Part of a small language model's weights: width 192.
MLP neurons of a small language model. Each row is named by its layer, matrix (gate and up: input weights) and neuron, and shows model dimensions 16-143. Each number is 200 + 30 x the weight over its row's rms, rounded and kept within 0 to 999. A neuron's up and down rows have the sign that makes its largest values positive.
After each neuron's rows, "fires on" lists the tokens most often at its 100 highest values on Wikipedia text that the model never trained on.

L3.gate314,166,235,142,199,179,238,236,241,235,194,200,174,250,208,225,222,173,150,254,154,166,246,242,209,197,203,223,172,196,204,158,220,206,232,201,215,175,157,230,124,156,198,188,219,226,192,237,225,198,278,205,186,203,258,188,222,186,224,185,203,187,166,186,187,172,173,204,179,236,174,211,280,162,159,205,182,215,203,197,166,178,180,187,227,194,193,192,156,163,176,168,198,183,207,189,212,173,237,286,254,198,159,227,186,226,213,151,182,215,204,166,197,203,226,207,153,267,183,179,209,216,209,200,266,204,216,155,244
L3.up314,149,211,176,180,234,169,224,215,221,216,200,165,153,186,231,183,214,188,202,199,192,145,190,238,228,173,205,207,213,220,197,178,227,228,182,204,190,167,202,225,200,203,169,167,232,214,211,227,168,205,196,221,187,200,189,225,193,175,187,176,218,173,258,189,181,220,179,227,195,200,234,200,261,261,225,188,225,264,225,185,175,190,248,207,191,108,241,196,259,176,210,224,171,223,217,196,229,239,238,209,223,206,181,216,204,241,203,227,227,257,243,233,154,185,191,226,237,164,198,204,195,167,214,186,164,212,162,191
fires on: "fl", "cor", "thr", "cl", "ersh", "Dr"

L3.gate82,230,155,225,219,211,252,220,175,240,269,184,205,180,198,204,230,190,244,219,209,248,192,175,189,127,212,192,208,239,189,229,176,171,187,175,227,211,223,236,190,272,174,240,183,211,235,218,247,189,185,214,198,214,212,183,273,177,250,203,223,185,207,233,232,156,204,187,204,191,195,255,190,157,220,193,198,182,189,191,186,225,164,249,207,180,136,264,262,193,218,192,189,180,221,165,157,195,186,236,184,222,175,188,171,190,171,186,155,231,203,193,189,247,185,271,137,205,206,189,204,227,201,206,193,177,159,142,182
L3.up82,156,183,186,188,250,192,251,164,138,202,207,235,243,180,173,237,233,194,220,182,167,143,172,224,207,193,203,209,234,190,200,181,231,189,183,221,156,141,229,167,224,157,177,206,185,198,255,169,182,212,211,202,233,192,244,146,151,167,242,192,193,177,179,207,214,156,251,216,232,194,129,192,232,240,205,187,191,198,208,210,160,250,181,184,205,177,182,205,215,199,213,270,258,188,249,127,168,192,193,179,238,203,222,236,175,153,182,213,166,204,274,200,169,197,228,197,259,178,208,202,191,177,180,257,191,205,192,177
fires on: "br", "Website", "|---|---|", "ail", "|---|---|---|"

L3.gate16,235,196,197,248,202,193,175,205,161,188,176,216,164,173,219,200,255,233,189,132,177,195,189,172,168,113,203,233,231,244,225,170,227,223,183,227,225,188,188,208,205,218,203,232,204,171,227,173,212,232,204,241,141,212,177,249,156,186,172,177,238,236,202,194,189,244,226,194,253,192,154,170,147,207,211,183,208,186,214,172,180,173,270,211,231,187,215,140,173,195,226,204,246,186,223,253,210,181,206,229,234,191,197,230,271,145,212,171,157,256,198,182,224,240,195,188,220,219,225,186,140,217,205,168,196,193,233,234
L3.up16,266,223,207,179,268,193,205,193,243,218,187,190,200,206,186,272,177,187,236,188,182,245,179,212,206,232,199,258,221,190,152,203,234,155,188,188,180,198,148,215,230,213,176,249,199,211,240,228,181,198,166,191,176,219,190,237,183,173,162,166,160,155,188,217,185,185,234,206,176,225,209,145,218,192,204,231,217,212,159,203,126,210,157,227,236,165,179,192,166,203,201,189,216,229,169,207,223,188,201,219,204,238,189,253,215,165,157,152,208,155,213,200,180,182,206,228,200,203,182,200,196,182,191,212,207,240,216,179
fires on: "st", "ch", "1 ", "north ", "on ", "west "

L3.gate111,177,185,236,190,179,198,203,233,187,212,254,185,230,215,198,195,184,153,206,187,216,196,125,197,217,192,273,227,227,218,193,182,244,158,245,162,154,173,165,207,194,208,215,195,159,236,178,240,184,168,217,182,211,137,254,195,185,255,234,169,200,214,129,195,163,173,264,168,183,216,197,146,162,223,212,192,207,150,104,203,170,233,213,193,180,196,173,204,182,168,207,242,151,200,245,147,146,182,202,194,234,211,159,261,198,206,202,218,211,217,262,200,178,233,182,218,160,237,190,204,234,169,266,243,226,219,188,195
L3.up111,201,207,153,182,199,160,213,223,198,180,198,140,209,221,201,212,164,179,135,176,167,187,245,205,220,186,193,219,151,218,191,186,187,215,292,279,192,197,206,228,145,193,232,216,190,252,185,193,191,224,201,210,192,244,167,144,217,202,176,200,215,212,169,166,211,184,192,195,215,241,230,257,231,183,210,218,168,189,211,189,201,187,203,187,221,203,195,233,155,194,189,164,249,129,215,235,225,230,152,186,176,186,158,165,223,208,262,150,176,170,155,166,185,271,176,201,185,244,151,148,221,193,208,250,250,213,121,172
fires on: "ation ", "tion ", "ence ", "tions ", "t "

L3.gate150,164,176,203,220,223,219,180,177,166,194,134,228,206,177,195,228,210,209,231,168,214,200,203,225,188,197,238,211,192,187,149,194,242,178,188,211,173,236,195,141,230,162,187,190,173,172,180,244,145,237,239,175,175,182,205,154,218,194,217,224,198,207,229,174,129,226,217,227,230,149,205,161,227,217,175,209,236,214,176,187,175,229,163,125,265,171,196,182,175,173,191,230,243,200,197,240,207,161,193,188,211,189,236,240,187,209,206,180,183,135,172,187,171,222,199,258,202,147,182,189,212,196,264,239,226,213,213,202
L3.up150,196,180,198,217,230,211,186,214,206,229,230,204,199,172,208,183,245,186,201,211,212,173,191,237,216,233,194,170,183,214,194,180,168,204,193,180,159,172,181,226,182,164,137,166,157,160,207,177,202,237,216,169,185,204,224,227,273,243,220,245,169,200,172,181,208,217,236,182,201,215,184,168,151,129,161,230,210,172,185,224,151,229,231,215,171,165,209,224,252,179,204,240,196,166,176,182,164,214,227,215,189,233,210,209,196,171,216,126,214,164,145,165,129,235,210,160,250,209,175,221,183,271,266,244,273,186,170,200
fires on: "mar", "pur", "fer", "mat", "Website", "pe"

L3.gate364,213,158,141,184,217,197,256,199,183,194,201,152,221,179,202,247,195,171,198,181,130,206,244,159,167,176,199,225,145,258,162,218,228,205,208,196,215,253,188,212,180,209,167,222,209,167,219,172,245,190,197,256,216,209,172,186,253,207,201,252,243,201,250,186,236,183,179,154,197,162,150,187,185,163,192,249,168,180,153,178,156,181,215,232,210,212,165,179,167,157,204,162,202,135,167,262,226,247,181,206,209,176,207,196,225,193,163,213,188,207,219,220,197,262,233,227,196,202,231,180,205,238,165,216,240,188,206,204
L3.up364,227,205,201,184,208,218,234,178,215,208,202,232,193,169,161,221,175,205,199,152,193,139,197,147,165,208,250,165,215,200,171,257,236,172,172,242,244,140,250,250,195,168,238,184,206,177,245,218,149,210,213,223,212,145,205,237,188,235,189,174,254,216,173,183,208,174,168,230,168,186,178,192,150,226,227,226,161,222,207,233,223,191,172,183,203,159,180,202,180,219,243,197,220,192,177,271,177,248,176,193,159,135,225,190,267,184,137,202,215,208,212,191,229,196,126,183,163,178,155,141,226,215,211,182,229,183,239,191
fires on: "com", "Fre", "played ", "ad", "ag"

L3.gate346,225,240,230,205,160,178,206,204,223,210,211,201,169,180,171,215,187,192,204,146,189,223,142,186,204,183,201,200,206,228,243,185,214,173,190,197,198,205,239,159,144,231,216,225,221,181,151,203,167,156,178,184,257,186,260,256,162,227,210,211,167,171,187,155,186,237,178,190,218,206,159,203,180,265,167,175,157,196,190,205,245,246,184,169,245,191,217,189,134,187,220,184,194,190,189,195,213,203,219,197,241,220,168,195,265,253,197,252,178,216,194,184,186,249,192,170,173,264,173,260,160,168,171,161,212,203,157,183
L3.up346,212,221,249,193,202,172,252,208,208,213,185,151,171,202,223,204,191,187,271,170,202,253,259,150,165,214,215,206,189,159,198,195,239,246,168,222,152,235,183,247,159,181,197,254,234,199,224,200,218,225,212,213,189,181,186,184,123,271,186,129,222,203,181,179,219,268,169,208,182,213,204,191,176,170,196,265,221,233,157,193,231,243,175,230,222,160,181,220,176,197,180,223,227,220,201,239,198,219,228,214,216,185,195,185,235,213,223,224,174,156,186,176,218,180,228,184,241,193,212,187,141,181,207,162,245,252,201,211
fires on: "o", "res", "19", "12", "f", "mo"

L5.gate119,186,203,227,175,195,236,173,183,164,208,155,206,208,151,193,179,185,187,176,230,228,202,209,255,222,151,206,171,232,174,189,217,187,209,175,181,225,206,242,199,213,189,163,138,211,166,199,224,186,236,137,162,230,181,155,229,202,165,170,217,219,198,196,216,163,169,227,178,189,173,228,169,249,176,180,207,165,150,231,212,168,182,196,239,253,192,214,197,191,243,178,236,232,193,205,174,176,210,215,191,154,224,171,194,197,222,190,186,157,200,181,170,271,180,197,214,160,200,191,216,150,196,178,209,254,288,231,232
L5.up119,191,135,197,176,207,213,246,219,200,220,156,199,225,146,238,178,274,122,244,201,170,229,200,238,234,146,168,197,164,207,161,128,184,164,180,254,193,185,173,137,206,248,209,147,202,211,202,203,203,216,205,218,222,222,153,169,220,237,168,239,167,185,224,157,172,187,188,221,165,200,188,190,196,194,164,182,156,198,157,208,190,159,204,212,197,220,197,224,195,254,215,165,227,170,198,193,169,185,235,194,178,199,152,176,204,233,196,247,260,134,193,178,219,224,204,188,163,222,181,212,193,255,197,273,251,166,229,209
fires on: " ", "r", "or", "tive ", "P"

L5.gate203,211,159,181,238,236,211,203,171,187,199,161,206,198,180,197,226,198,204,203,211,154,185,184,278,213,182,156,202,232,191,256,217,189,197,191,174,218,203,220,185,187,169,200,230,202,196,141,223,216,180,209,242,249,211,244,214,239,204,201,164,216,201,207,180,219,203,227,148,163,179,162,246,208,173,185,220,157,209,148,181,231,187,203,200,230,200,294,178,224,132,184,208,180,151,167,263,223,201,207,222,190,199,175,190,228,228,212,179,157,177,219,211,207,211,259,232,169,142,238,179,230,230,189,199,207,223,223,199
L5.up203,184,232,164,200,232,191,190,225,180,213,214,213,214,209,161,207,188,142,208,153,181,203,153,230,204,179,186,243,220,181,222,139,146,247,156,230,180,229,125,213,209,187,239,167,212,193,201,205,227,222,205,218,185,223,208,217,263,253,188,226,157,241,176,199,225,210,206,209,191,235,255,229,211,232,181,198,197,193,163,242,209,192,207,210,134,252,192,220,245,211,216,262,193,226,239,181,203,268,209,206,241,215,224,176,151,213,144,153,209,211,177,159,196,164,214,209,180,171,214,209,176,229,160,226,216,227,251,209
fires on: ":", "0", "anc", "00", "app", "3"